Part of a small language model's weights.
Architecture: LayerNorm before each block, rotary positions, biases, attention and MLP in parallel.
Training: a variant of Muon for these matrices, 688M tokens, 14165 steps.
MLP neurons of a small language model. Each row is named by its layer, matrix (up: input weights) and neuron, and shows model dimensions 16-111. Each number is 128 + 24 x the weight over its row's rms, rounded and kept within 0 to 255.
A block is one neuron, or neurons of one layer that tend to fire together. Before each block is what it responds to, as a language model described it from the Wikipedia text at the highest values.

Responds to: Tokens inside field-name labels in infobox lists and table cells, such as Stats at, Postal code, Area code, plus the blank line ending an infobox.
L6.up867 [149  94 128 158 153  91 128 102  84 167 223 120 128 107 152 139 139 171 116  85 131  82 146 125 150 123 120 116 115 172 134 103 165 106 155 119  90 119 150 128 145 147 125 122 150 156 168 124 121 133  84 141  80 122 135 144 120 142 107 131 135 101 129 126  80 109 140 146 151 122  86 143  92 136 167 101 142  96 139 149 108 147 130 166  96 151 137 152 151 151  99 119  98 112 105 184]
L6.up873 [109 177  83 105 178  84 124 120 133 139 132 100 114 136 113 141 125 113 119 105 119 148 139  68 151 104 160 141 137 126 115 141 157 111 156 152 137 131 110  69 107 118 149 134 161 142  96 118  99 125 127  98 110 126 121 142 180 108 113 114 134 141 130 114 113 127 137 132 133 113 129 172 135 148 129 122 112 108 139 133 139 119 107  91 137 119  89 117  58 164 110 152 127 176 111 160]
L6.up1149 [150 113 117 121 162  76 128  97 117 118  99  88 110 134 166 124 146 133  75 129 113 101 143 154 129 114 119 144 138 137  86 156 161 143 133  88 140 108 172 115 156 132  88 165 135 148 123 135 111 136 132 110 120 117 116 188 128 173 130  96 120 144  92  84 129 151 170 129 177 100  94 111 142 133 158 144 125  92 161 127 118 129 102 130 159 111 109 118  87 132 104 116 155 160 108 124]
L6.up1158 [125 140 155 117 167  75 112 116 119 126 124 141 163 152 130 127 138 104 126 110 127 126 138 117 128 157 130 154 154 138 117 140 135 128 154 122 129 116  97 115 188 162 114 143 171 148 166 104 100  82 116 137 109 108  91 167 148 112  95  99 113 138 107 106 158 128 144 116 127 122  93 138 138 150 167 116 133  91 175 127 128 120 124 134 149 141  81 137 107 122 137 120 161 155 125  90]

Responds to: Final subword pieces that complete a noun or surname, such as Wol-f, dep-ot, torn-ado, and whole head nouns like sign, floor and force.
L3.up542 [139 138  87 130 110 139 136 117 169 137 170  89 107 111 126 130 148 108 146 130 163 131 162 128 156 129  97 144 152  95 114 137 120  71 145 130 170 108 126  85 171 113  67 161  95 106 112 122 131 116 100 196 158 122  96 141 164 120 152 167 131 120 119 151 128 110 114 107 108 106 151 133 100 118 109 127 116 115 154 118 114 142 141 199 113 146 108 171 152 102 133 111 158 139 125 135]

Responds to: Column-header or field-label tokens in Wikipedia tables and infobox lists, mostly after a pipe, like the "1" in "| Team | 1 | 2", Details, Attendance.
L11.up89 [135 117 126 147 137 128  97 116 132 119 117 108 102 152 139 140 128 101 118  89 171 156 136 116 134 124 131 139 129  96 149 165 153 102 102 107 143 111 118  97 168 167  82 116 124 121 142 102 127 121 104 152 149  65 132 127 150 122 143 152 149 122 118 106 145 135 148 174 142 113 110  91 152  58 137 156 105 128 127 117 153 138 134 165 121 167  62  92  98 112 137 139 131 107  71 112]
L11.up431 [ 94 102  96 157 101 146 142 117 174 149 104  64 161 142 159 178 114 138 152 102 130 102 144 136 147 125  90 155 122 168 114 118 133 128 143 101 115 104  62 115 168 130 136  93 105  99 146  97 108 134 140  93 139 148 138 127 167 117 138 136 139 135 139 139 161 157 132 101 128 122 133 168 150 165 117  60 157  80  80 105 105 175 110 104 128 163  95 114 113 125 145 129 116 103 146 151]
L11.up450 [145 118 118 149 179 120 111 145  99 119  92 105 136 157  83 101 103 154 120 112 128 126 129 120 139  85 129 121  95  77 127 134 114 107 105 141 142 162 147 132 141 141  91 113 121 123 142 158 143 134 114 148 124 131 116 138 114  97 130 123 109 132 122 134  98 139 150  86 141 111 117 160 183 135 166 141 103 143 115 112 104 108 116 166 135 131 108 196 160 139  95 126 101 162 138 154]
L11.up476 [176 139 150 141 112 114 119 138 141 160 117 103 130  99  81 118 140  98 135 116 155 146 168 160 120  86 149 105 176 130 131 115 125 131 167 137 191 198 154 129 167 152 133 126 122 101 136 169 128 148 124 147 151 128 107 115 148 133 152 175 117 136 122 150 114 127 111 142 156 136 147 145 154 139 149 136 134 105  95 170 132 129 108 101 108 122 136 104 152 122  72 105 128 120 150 161]
L11.up479 [ 90 157 138 123 118 144 129 121  90 140 138 102 148 144 119 153 161 140 118 116 162 157 168 138 136 136 160 132 118 107 146  72 150 107 104  98 134 128 167 103 135 138 135 121 106 124 161 118 110 102 137 102 150 102 117 147 129  77  98 156 150 155  83  78 108 103 163 130 146 154 127 141 174 148 157 120 109 137 133 127 120 130 108 113 147  97 165 170 135 121 109 108 121 151 152 140]
L11.up529 [138 107 157 107  89 102 167 138 124 181 143 117 113 123 140 168 134 145 106 114 110 153 124 135 107 171 146 113 166 111 107 179 137 109 131 111 130 128 116  96 104 142 151 180 112 105 150 130 147 120 149 157 122 133 143 173 164 110  91 146 132 145 127 132  96 125 131 134 128 154 143 134 123  97 121 118 114 113 108 115 119 165 123 140 118 106 184 120 102 112  88 119 121 144 125 124]
L11.up587 [146 154 129 161 127 118 126 101 123 182 104 137  84 138 122 136 109 136 107 128 139 136 149 125 153 144 125 159  84 116 123 110 162  76 117 136 109 127 136 129 108 141 106  98 110 126 119 136 146 130  87 123 116  90 176 151 103 106 100 128 104 109 131 123 167 158 114 113 167 103 113 120 127 140 124 137  84 117 118 129 153 136 127  97 144 133 118 125 150 112 157 112 102 107 183 143]
L11.up879 [174 119 138 154 121 182 144 139 186  85 123  96 145 134 101 194 147 152 109 118 128 137 117 148 129 117 141 140  96 118  84 167 118 115 149 101 140 106  86 114 155 144 141 146 138 133 115 166 165 118 143 100 143 118 136 149 132 121  69 130 150 110 140 118 129 129 123 143 139 123 140 144 126 108 161 125 120 105 147 149 147 144  81 136 103 139  79 137 136 144 106 173 124 118 116 169]
L11.up913 [142 154 104 108 134 112 143 137 125 151  93 111 128 147 129 181 136 109 130 129 181 126 153 114 134 157 123 148  93  93 128  92 134 107 150  90 118 129 114 115 119 120 133 166  85 103 145 168 175  69 147  78 101 138 116 161 181  86 163 104  95 131 114 123 132 155 125 152 116 136 123 167 138 145 171 149 117 131  90 125 125 133 113 178 161 136 101 137 128 112 154 117 140 118 157 134]
L11.up956 [172  88 150 143 119 107 121 161 106 153 114 107 203 122 128  88 157 139 172 144 128  81 136 102 119 100 116 148 114 137 111 152 135 127 148 115 145 116 130 125 120 170 139 119 136 128 108 140 139 128 134 125 105  99 100 131 141 111  94 140 154 132 130 122 107 130 138 165 119 109  95 124 119 104 143 161 134 116 149  97 121 160 129 138 129 138 108 162  93 114 109 112 111 129 127 124]
L11.up963 [174  65 119 145 100 134  78 134 104  96  84 105 113 138 146 149 107 153 124 134 122 155 131 140 104 159 111 151 137 106  98 137 141 138 135 134 143 100 134 141 114 146 160 139 112  84 153 140  92 153 180 109  93 155 108 129 127 151 134 119  98 139 133  89 153 138 117 136 160 127 130 171 150 133 147 124  89 126 134 116 126 142 147 129  95  99  96 115 128 138 143 137 170 127 102 142]
L11.up983 [137 134 134 140 113 130 115 132 151 140 117  89 123 102 156 158 139 149 165 164 147 151 111 102 116  90  88 141 155  86 120 158 144 105 118 122 126 104 133 105 132 160  89 154 123 127  96 133 111 123 116  99 149  94 113 131 149 156 118  95 171 140 108 113 131 137 150 124 176  91 145 117 131 131 127  77 126 116 151 125 156 173 183 145 129 132 120 132 113 150 111 147 121 126 105 103]
L11.up1108 [154 111 157  88 111 116 130 138 140 141 132 124  95 172 140  97 152 144 139 137 106 101 117 125 164 146 163 169 147 123 112 122 165 123 175 125 141 137 176 126 145 161 135 111 142 111 150 104 164 130 141 149 135 128  70 181 150 123  96 133 155 143 120  57 144 188 155 127 148 133 131 125 100 136 120 112 154 105 124 148 101  96  93 129  96 146 130 126 116 145 100 132 124 107 135 180]
L11.up1124 [134 122 112  98 106  57 111 139 137 143 120  94 131 116 124 115 123 122 141 122 172 131 115  96 129 141  99 117 115 134 144 140 144 139 157 187 146 132 162 152 164 159 127 154  87 124 133 125 152 108  90 152 127 109 128 153 132 108 124  98 147 155 137 154 163 140 140 143 165 147 162 102 127  99  97 140 133 117 139  73 131 105 145  75 147  84  69 109 173 108 134 152 159 151 137  98]
L11.up1144 [156 104 102 168 121 105  84 156 134 133 129  89 125  86 170 141 115 126 122 137 142 116 115 154  80 108 104 118 135 120 102 163 159 115 159 125 147 159 105 124 162 103  92 125 121 150 136 139 169 128 146 128 125 172 107 170 144 128  96 107 141 103  80 124 165 148 129 140  89  99 134 102  95 117 142 111 156 132 102 138 132 159 144 117 159 128 119 159 112 111 131 147 138  76 134 128]
L11.up1193 [139 151 108 113 104  95 144 127 158 133 163 148  92 106 100  90  97 161 138 113 137 105  72 117 141 132 122 133 102 130  78 117 147 158 158 164 136 124 144 129 138 156 102 112 154 112 113 129 141 124 148 154 150 142 154 167  99 170 107 131 147 100 128  98 164 117 125 107  80 161 152 110 157 156 142  88 100 115 103 174  89 136 145 110 163 111 144 156 103 133 120 163 120 137 139 121]

Responds to: Last piece of a word modifying a following noun for a building, room or site, such as Romanesque building, hotel room, police station.
L11.up4 [100 128 116 131 134 132 184 159 141 138 130 128 137 129 115 126 143 112 130 108 151  80 141 111 132 117  67 137 120 156 123  74 131 139 111 131 130 126  97 113 133  96 143 154 126 141 143 107 150 143 149 134 150  82 136 124 168 110 108 140 182 136 158 106 129 149 165  80  82 151 158 123 150 160 100 148 116 122  78 129 135 149 161 157 122 134 125  91 128 130  99 118 134 142 139 151]
L11.up241 [132 138 159 139 141 122 120 206 150 140 125 145 151 119 123 163  80 110 151 151 115 110 129 129 122 112 154 150 136 128 116 150 130 124 148 125 160 167 148 113 104 146 105  97  81 138 152  81 136 164 145 130  78 160 143 132 127 134 127 164 130 124  95 119 130 140 169 112  95 139 152 139 168 105 124 142 126 116 135 130 129 107 166 142 144 120 141 121  86 142 111 106 163 102 149 133]
L11.up336 [117 133 164  99 122  97 114 125 133  82 117 137 121  82 158 154 132 160 107 125 164 121  89 141 121 166 123 156  93  92 135 134 133 142 124 137 123  91 159 156 147 126 128 114 116 126 159 116 164 129 112 127 145 151 132 146 117 107  80 147 149 159 104 136  90 101 138 139 166 135 125  90 133 106 148 161 110 137 126 184 104 131 143  94 160 137 134 133 160 131 111 119 187 137 104 104]
L11.up463 [106 161 134 133 105 162  90 164 127 128 142 133 106 144 137 135 120 122 131 115 154 122 101 110 145 118 129 153 124 128 129 157 140 139 140 120 139 117 138 147 138 139 115 138 136 132 161 143 128 111  88 155 136 109 139 128 144 121 171 192 137 120 159 114 100 112 167 166  79 149  52 142 148  97 136 168 102  82  79 101  98 149 137  87 126 147 135 127 112 113 125 134 163 102 138  89]
L11.up562 [161 163 128 135 112 132 108 167 124 123 154 130 119 108 120 132 122  89 170 149 138  86 131  77 119 134 109 142 175 135 143  99 129 145 135 138 150 198 107  98  96 128 129  92 148 130 137 145 135 152 176 113 141  97 129 135  90 139 144 118 181 121 134  61 122 154 140  78 167 151 112 163 139 119 109 151 136 132 123 137  99 149 130 105 109 137 131 115 128 156 154 126 158 146 115 126]
L11.up583 [ 83 108 125 133 120 128 121 104  93  95 163 137 136 114 131 141 136 163 102 123 110 167 112 101 143 127 171 140 159 135 161  99 188 131 152 141 110 120 119 136 108 134  83 116  92 121 105 143 147  64 130 170 142 163  98 144 110 125 129 137 125 129 112 103 144 146 147 152  84 171  49 113 148  86 119 128 129 141 115 107 112 107 162 116 128 171 104 112 150 128 115 125 189 151 171 114]
L11.up589 [147  98  66 148 169 108 130 146 107 131 178  97 128 146 105 140 140 141 120 130 132  89 151 124 144 121 133 140 124 142 114  82 156  99 114 146 145 137 111 103  77 127 102 116  80 200 119 110 126 163 147 110 123  93 111 134 120 141 109 136 149 146 150 124 116 134 101 104 171 144 109 131 157 124  82 130 149 134  98 111 147 104 124 171 138 136 144 135 124 126 154 127 147  78 124 155]
L11.up649 [127 104 132 133 120 134 122 149 136 117 167 153 154 139 104 103 144 120  97 150 144  76 106 121 140  93 133 174  77 109 102 122 107 164 132 110 182 130 131 165 120 133 137 104 103 136 126 128 111  95 104 128 113 162  97 152 137 137 149 143  77 101 140 145 111 116 151 100 165 111 149 114 150 148 128  74 168 141 169 110 132 117 169 146 115 128 116 114 128 122 126 104 155  72 102  93]
L11.up717 [143 105 112 132 139 107 137 190 141 170 135 121 185 116 131  98 127  72 136 117  97 152 129 117 160 109  96 152 155 149 149  85 108 159 109 145 114 128 136 142 124  99  97  97 109 165 146 116 158 116 123 111 135 154 125 129 102 118 138 130 156 107  90 148 156 145 145 120 150 148  94 108 137 124 120 114 134 152 132 120 131 189 113 130 125 148 119 153 108 152 112 139 155 110 171 130]
L11.up727 [126 159 132 107 140 125 105 100 101 106 143 133 144  88 126 201 154 127 144 114 114 108 130 170 146 136  90 122  98 128 112 123 178 122 165 151 149 182  89 120  92 136  99 141 112 113 123 162 150 116  69 136 162 126 112 126 100  85 138  71 146  85 116 135 198 145 159 142 119 119 146 146 115 109 111 154 145 107 103 116 145 123 120 148 134 134 148 125 127 160 153 119 137 131 136 135]
L11.up740 [140  91  97 160  92 121 125 136  91 102 149 125 159 112 133 144 121 156  88 144 143 125 129 115 117 107  93 104 170  93 112 176 123 101 155 110 120 146 110 135 140 114  96 135 129 175 153 120 193 106 118 153 120  99 164 117 107  99  99 134 165 119 124 140  96 175 171 116 140 125 150 134 122 143 107 135  91 128 120 143 133 135 199 119 137 139 128 134 131 140  84 123 123 159  94 103]
L11.up799 [115  93 123 136 115 133 113 162 128 165 147 109  92 157 120 126  79 158  81 155 157  99 116 141 126 121 120 130 107  93 128 106 125 109  98 118 109 170 118  83 123  83 102 150 122 148  94 137 119 160 147 122 166 124 152 152 127 140 147 166 127 137 134  95 126 120 115 136 100 121 114 150 104  99  94 106 139 104 107 157 124 124 146 113 104 146 115 129  89 136 129 162 162 167 170 123]
L11.up888 [123  88 118 107 126 118 129 125  99  94 163  75 167 157  94 133 111 145 129 141 138 113 100 111 109 108 103 112 118 126 134 106 128 171  88 111 154 117 125 101  98 147 158 141 132 114 134 122 137 124 144 159 134 131 117 110 161 162  85 137 140  99 114 110 135  97 156 111 174 139 152 161 151 160  96 111 138  87  95 148 119 157 106 160 159  88 128 100 164 154 123 120 148 129 124 120]
L11.up977 [139 118 106  62 127 140 129 113 101 107 161  99 144 101 175 152 147  95 138 125 146 116 143 116 116 125 140 170 169 143 121 112 118 114 102 162 140 126 161 126 140 103 174 119 160 152 147 106 119 138 135 155 142 120 132 117 112 104 152 116 146 160 133 115 100 114 141  99 142 117 133 128  81 127 118 155 169 109 116 165 144 155 149  98  88 106 114 136 138 107 107 103 135 127  80  99]
L11.up980 [136 134 148 105 108 116 144 138  98 135 145 148 146 121 143  90 163 112 152 126 150 122 164  92 144 130 133 129 143 137 146 163 135 121 178 126 152 113  87 110 127 144 140 130 104  95  98 100 129 120 107 141 115 170 112 166 127 159 196 153 166 121 129 156 131 153 143 126 111 138 111 116 107 113 131 163 109 111  94  99 108 131 137  85  98  89 126 140 124 167 169 137 135 150 176 126]
L11.up1102 [118 122 137 126 114  88 102 150 151 124 172 148 135 105 163 121 164 135 132 149 152 118 114 152  99 173 121 130 108 122 113 127 134 137 119 140 136 155 134 125  99 117  89 142  98 135 134 103 142 111 126 129 138 123  88 138  94 165 137 155 194 139 161 118 152 168 118  88 135 141 115 105 143 108 108 138 113 130  81 154 105 121 175 116 101 131 101 157 130 118 147 149 148  51 115  96]

Responds to: The last word-piece of a person's given name, just before the surname, in bios, tables and lists, such as Doroth-y, Byr-on, Naom-i.
L6.up128 [155 142 139 127 158 146 117 126 133 129 127 130 177  89 172  98  60 135 149  91 131 125 140 117 104 181 149 122 111 158  90 105  94 127 152  90 153 136 150 127 163 152 155 148 117 125  95 141  97 119 122 107 131 153 111 102 129  94 135 190 152 133 132  88 123 145 123 153 151 131 134 139 118 122 126  96 135 137 102 137 137 106 134 132 108  99 127 134 168 112 135 118 118 136  97 148]
L6.up160 [117 141 139 150 109 123 169 142 179 156 127 117 130 100 119  93  71 100  95 104 142 126 128  81 136 172  92  98 149  80  92 109 140 117 125 154  86 147 118 118 149 128 148 114 128 195  97 152 127 118 131 106 153  96 108 158  97  83  88 153 154 101 128 136 107 159 132 141 126 122 128 139 105 127 144 159 145 109 169 180 170 128 134 110 165 119 127 132 148 124 187 148  96 154 131 138]
L6.up343 [187 143  93 124 147 109 106 131 118 108 137 147 144 129 107 111 100 126 112 120 133 131 139 111 156 118 118 124 148 129 108 143 173 135 138 171 151 119 174 114 163 118 112 132  88 129 132 137 131 125 145 117 147  95 128 107 117 131 136 152  96 156 107 131 100 147 123 162 127 132 134 105 122  94 136  89 106 128 140 136 149 127 159 135 110 129 124  96 113 115 164  91 140 107 121 145]
L6.up931 [103 162 101 147 124 154 116 106 108 115 140 150 120  97 125 114 131 140 129  96 143 125 126 137  90 134 119 103 136 174 105 138 103 136 108 120 126 166 120 142 149 129 143 130 126 170 117 154 126  94 115 103 130 185 139 135 128 132 155 154 167 163 130 161 117 157 146 113 116 117 115 101 117 103 129 109 159 117  88 133 149 105 136 194 130 122  77 129 152 104 141  86 110 136 124 170]

Responds to: The last token of a person's first name or middle initial, just before the surname, mostly in tables, rosters and credits (Donald, Bob, William T.).
L11.up64 [170 108 109 121 115 167 145 129 123 129 109 121 139 121 125  90  95 119 158 126 168  83 140 122  90 118 117 128  94 116 124 162 112 162 134 131 118 159 129 176 166 143 163 131 126 134 128 114 103 135  88 114 148 154 141 114 136 141 103 140 117 107 138 133 161 115 127 100 100  94 162 124 135 124 151 156  94 117 134 123 130 110 171 168 132 143 111 117  63  91 176 124 144 141 102  80]
L11.up91 [ 81  85  82 109 144 124 120 108 135 142 124 103 151 119 149 116 158 157 139  89 118 122 129 142 148 156  94 150 162 151  99 110 112 140 145 140 158 123 120 148  92  56 146 120 102 134 142 132 104 125 131 104 129 154 133 172 130 103 132 171 149 124 107 104 142  92 106 154 170 133 143 154 136 136 119 126 129 118 129 184 185 111 132 168  91 132 145 157  98 120 136 151 118 137 110 160]
L11.up103 [134 132 136 131 126 160 158  95 147 117 153 146  98 126 100 161 124  96 130  95 148 145 120 131  82  61 124 215 162 166 105 139  99 140 137 133  91 129 143 103 115 136 114 113 107 144 127  94 134 145 196 155 123 137 160 118 116 112 116  83 124 106 112 105 151 110 127 146 104 149 109 168 134 130 141 112 173 108 129 149  94  81 188 195  89 119 137 152 114 138 132 132 151 123 161 187]
L11.up191 [116 140 139 162 150 120 115 142 118 121 169 104 116 143 129 164 145 110  86  92  96  97 114 124 170 157 166 115 156 145  72 121 144 149 143 146 141 181 157 110  80 182 144 110 158 140 139 134 115 126 114 150 109 126 147  94  97 147  92 134 122 153 121 124 156 137 139 146 112 162  97 147 139 135 142 142 100 122 104 173 147 124 160  99 133  98  92 128  85 144 129 113 179 130 143 155]
L11.up199 [ 74  97 110 120 116 147 155 104 122 138 115 161 147 124 125 145 123 114 148 128 152 137 146 122 147 117 122 151 127 136 131 120  92 142 118 129 137 207  96 140 129 121 151 156 110 184 113 103 101 112 122 107 104 144 115 117 131 128  99  89 186 131 107  71 163 133 125 110  98 104 136 153 111 122 113 130 174 120 140 136 126 149 174 106 115 105 168 164 108 136 129 132  86 146 125 125]
L11.up239 [105 118 109 167  98 161 152 101 127 126 156 123  92 109 158 150 147 123 115  77 161  71 158 132 141 113 138 134 122 132  89 117  98 104 134 183 144 109 136 139 131 126 183 134 116 175 148 163 164 148  91 101  95 124 158  92  96 102 122 147 144 144 132  79 171 129 119 128 129 138 132 161 113 132 124 159 135 114 124 156 122 115 112 141 103  91 126 119 119 112 105 110 118 139 126 165]
L11.up269 [101 147 108 118 155 116 117 136 114 158 109  94 122 118 140 135 170 129 144 113 140 165 137 139 124 103 117 118 121 161 133 131 104 159 143 154 150 151 121 138 124 124 125 139 136 135 163 116 108 107 182 135 115 101 141  97 142  89 113 132 119 120 164 154 123 135 108 121 157 110 134 139 115 191 140 167 114  98 121 103  73 116  63 103 164 121 146 112 142  91 115 130 113 170 174 123]
L11.up342 [130  87 124 135 120 148 177 107 127  87 167 137 144 100 134 134 116 131 123 146 125  95 151  90 163 152 111  90 130 151 130 149 117 119  73 109 129 166 116 172 135 126 122 138  95 113 129 145 129  96 119 157 122  97 122 117 110 121 140 137 143 125 157 160 111 148 133 166 160 107 102 162 109 117 143 156 108 139  79 166 135 125 153 159 130 130 124 135 104 119 114 170 100  85  51 144]
L11.up385 [159 106 109 118 142 158 114  89 126 109 137 116 141 102 172 124 101 139 173  71 156 145 121  71 117 143 130 146 170 153 128 142 124 116  91 112 120  89 123 143 127 155 117 138 107 180 120 112 124 162 124 130  98 138 133 135 147 150 100 118 129 136 182  91 120 152 117 111  92 102 135 124 108 123 145 145 161  96 178 163 134 156 133 144 150 118 120 114 158 117 127 140 145 158 127 145]
L11.up448 [154 133 153 155 169 158 134  93 127 150 123 151 154  97 147 133 120  99  89 105 174 149 126  79 178 126 141 159 123 130  90 130 112  97 106 126 146  93  97 121 158 134 158 128 141 141 115 173 137 137  84 123 129 130 127 132 166 155 130 123 145 180 150  82 149 169  78 109 110 129 151 144 147 149 148 137 135 107 135 115  97 111 188 144 149 129 147 142 121 123 127 135 128 110 113 155]
L11.up755 [117  98  88 102 113 136 101 118 179  92 144 144  63 124 100 149 119 131 137  77 122 152 137  90 148 121 129 149 120 115 144 119 142 140 157 102 158  95 133 156 139 133 119 146 149 145 129 127 142 117 172 127  68 146 120 112 159 123  86 146 162 139 163  98 134 119 131 121 118 139 162 171 113 146 107 106 115 132 109 135 153 120 139 132 127 151  82 115 159 175  93  99  98 137 151 148]
L11.up781 [135 106 110 147 108 109 132 100 169 155 108  88  90  86 145 134 134 123 149 177  91 124 167 128  83 179 171 149 143 194 131  91 124 170 117 121 129 170 170 122 130 141 159 153 118 106 119 169 127  91 163 146 103 133 160 120 138 115 148 122 116 132 156 128 115 166  99 106 145 136 145 145 117 129 154 118 149  95 104 141 163 132 155 143  85 153 136  86  92 124  99 117 111 110 115 112]
L11.up964 [150 142 133 158 172 130 134 116 162 110 146 105 102 110 131 157  97 125 103 115 147 113 101  92 170 167 111 108  92 104 171  85  98 122 111 117 131 146  83 136 155 190 149 121  86 108 131 145 152 132 133 100 164 115 137 142 129 155 127 103 161  98 155 106 169 166 113 134 169 143 126 101 107 104 146  98 153 120 116 136 142 155 151 103 145 133 119  85 136  90 139 112 130 113 133 137]
L11.up965 [157 148 116 139 106 126 133 145 123 116 135 158 143 110 125 140 130 152 112 117 116 117 133 103 123 133 110  94 107  81 147 131 101 133 138 121 144 114 127 148 154 108 137  97 128 176 165 141 122 130 129 109 119 159 121  97 133 118  75 131 121 154 134  84 140 169  67 138  86 124 105 122 121 164 155 159 167  97 137 152 142 169 180 162 134 135 135 115 127  98 114 113 128 106 129 114]
L11.up1060 [131 126 115  96 170 145 116 139 117 150 111 169 133 158 103 120 124 119 104  84 116 116 162 141 145 154 132 142 125 153 109 203 141 172  56 113 136 139 145 187 158 105 127 149 113 138 135 140 151 129 127 111 136 169 117 120  78 137 112  97 122 109 135 142 157 142 121 145  90 157 115 113 144 116 126 146 118 147  99 139 136 173 152 122 114 122 113 127  71 135 187 130 188 120  86 163]
L11.up1111 [131  93 134 114 123 135 110 132 142  81 134 145 119  55 158 135 118 115 131 133 172 139 168 120 155 126 113 160  99 184 142 124 130 117 140 129 107 158 133 120 145 133 140 131 137 139 129 118 140 117 149 122 107 111 125 123 125 104 122 140 163 153 142  95 131 132 115 151  99 145 115 148 108 139 138 127 145 116  85 169 105 129 143 149  96  91 133 150  98 132 120 116  79 135 151  99]

Responds to: Word pieces inside short labels in Wikipedia infobox fields, section headings, and table headers, such as Formed, Place of birth, Death, Location.
L3.up343 [128 136 147 172 116  71 139 108 126  97  97 138 153  98 144  95 144 108 161 114 117  92 155 107 126  88 154 118 145 166  97 137 151 117 124  68 120 112 118  82 145 180 116  95 133 150 143 170 155 144  72 158 134  97 141 149 155 108 143 134 121 128 160  98 132 120 118 108 120 192 117 139 115 109 187  95 109 115 146 106 152  87 124  96 109 143 112 136 120 119 141 134 145 113 134 134]

Responds to: Word-final pieces closing a split first word of a multi-word name, mostly personal names in tables and lists (Justin, Kyle, Cathy), also place or title words.
L3.up911 [169 125  94 105 130  90 110 114 123 136 161 109 176 113 118 129 134 166 125 110 120 140 107 175 106 147 132 127 126 121 114 156 125 158 149 106 108 138 127  91 133 129 155 140 114 142 129 127 114 150 111  95  77 158 131 114 134 159 134 131 132 124 143  46 136 114 143 144 137 140 185 106 117 125 115 120 163 106 153 144 122 149 158 143  91 121 167  92 133 162  89  83 122 132 147 160]

Responds to: Prepositions and linking words that introduce a place in geographic or location descriptions, such as through, located at, bounded by, adjacent to, end of.
L6.up624 [128 125 135 149 101 103 115 158 111 139 120 119 145 141 105 141 161 116 100 138 169 101 158 163 102 105 122 127 155 117 174  84 112 167 122 134  92 156 114 141 123 113 129  94  93 125 164 130 130 126 118 134 150 119 121 175 110 120 106 149 118 154  97 157 134 146 124  76 148 136 150 128 105 106  72 123 136  79 126 138 147 126 168 116 133  97  86 147 115 152 137 108 109 143 136  95]
L6.up724 [ 70 125 144 117 119 136 100 149 105 166 171 155 164 168 157 148 101 117  64 143 159 107 123 138 137 153 145 126 138 112 207 119 149 132 149 100 187 107 132  84  96 106 159 129  99  94 113 158 127 109 117 157 144 119 100 135 141 100 103 128 135 160 122 136 108 148 130 148 117 106 119 108 118  94 143 108 117 141 104 146 115 132 123 104 133 151  95 146 146 141 113 112 163  93 137 125]
L6.up795 [108 140 145 138  96 149 115 143 151 115 131 139 132  98 140 139 180 136 155 101 177  97 166  90 127  97 147 157 133 123 131 141 135 131  88  98 172 148 143 101 117 124 104  73 136 138 163 125  54 116  92 160  96 143 138 149 104 148  99 126 146 159 105 128 131 184 135  67 134 167 126 141 152 110  59 101 107 150 107 164 102 130 122 143 161 148 146 141 171 154 154 123 121 142 134 145]
L6.up872 [129 108 141 124 129 117  68 139 153 115 133 143 115 118 163 140 166 149 131  93 128 132  88 142 135 157 104 112  92 127 134 137 115  90 150  97 161 175 128 149 112 114  38 118 103 139 126  91 116 101 113 167  84 142 102 132 115 148 148 137 133 134 147 123 113 124 145 116 112 121 111 135 164 147 113 111 129 118  82 187 157 133 152 166 123 138 111 153 101 161  93 145 149 168 126 138]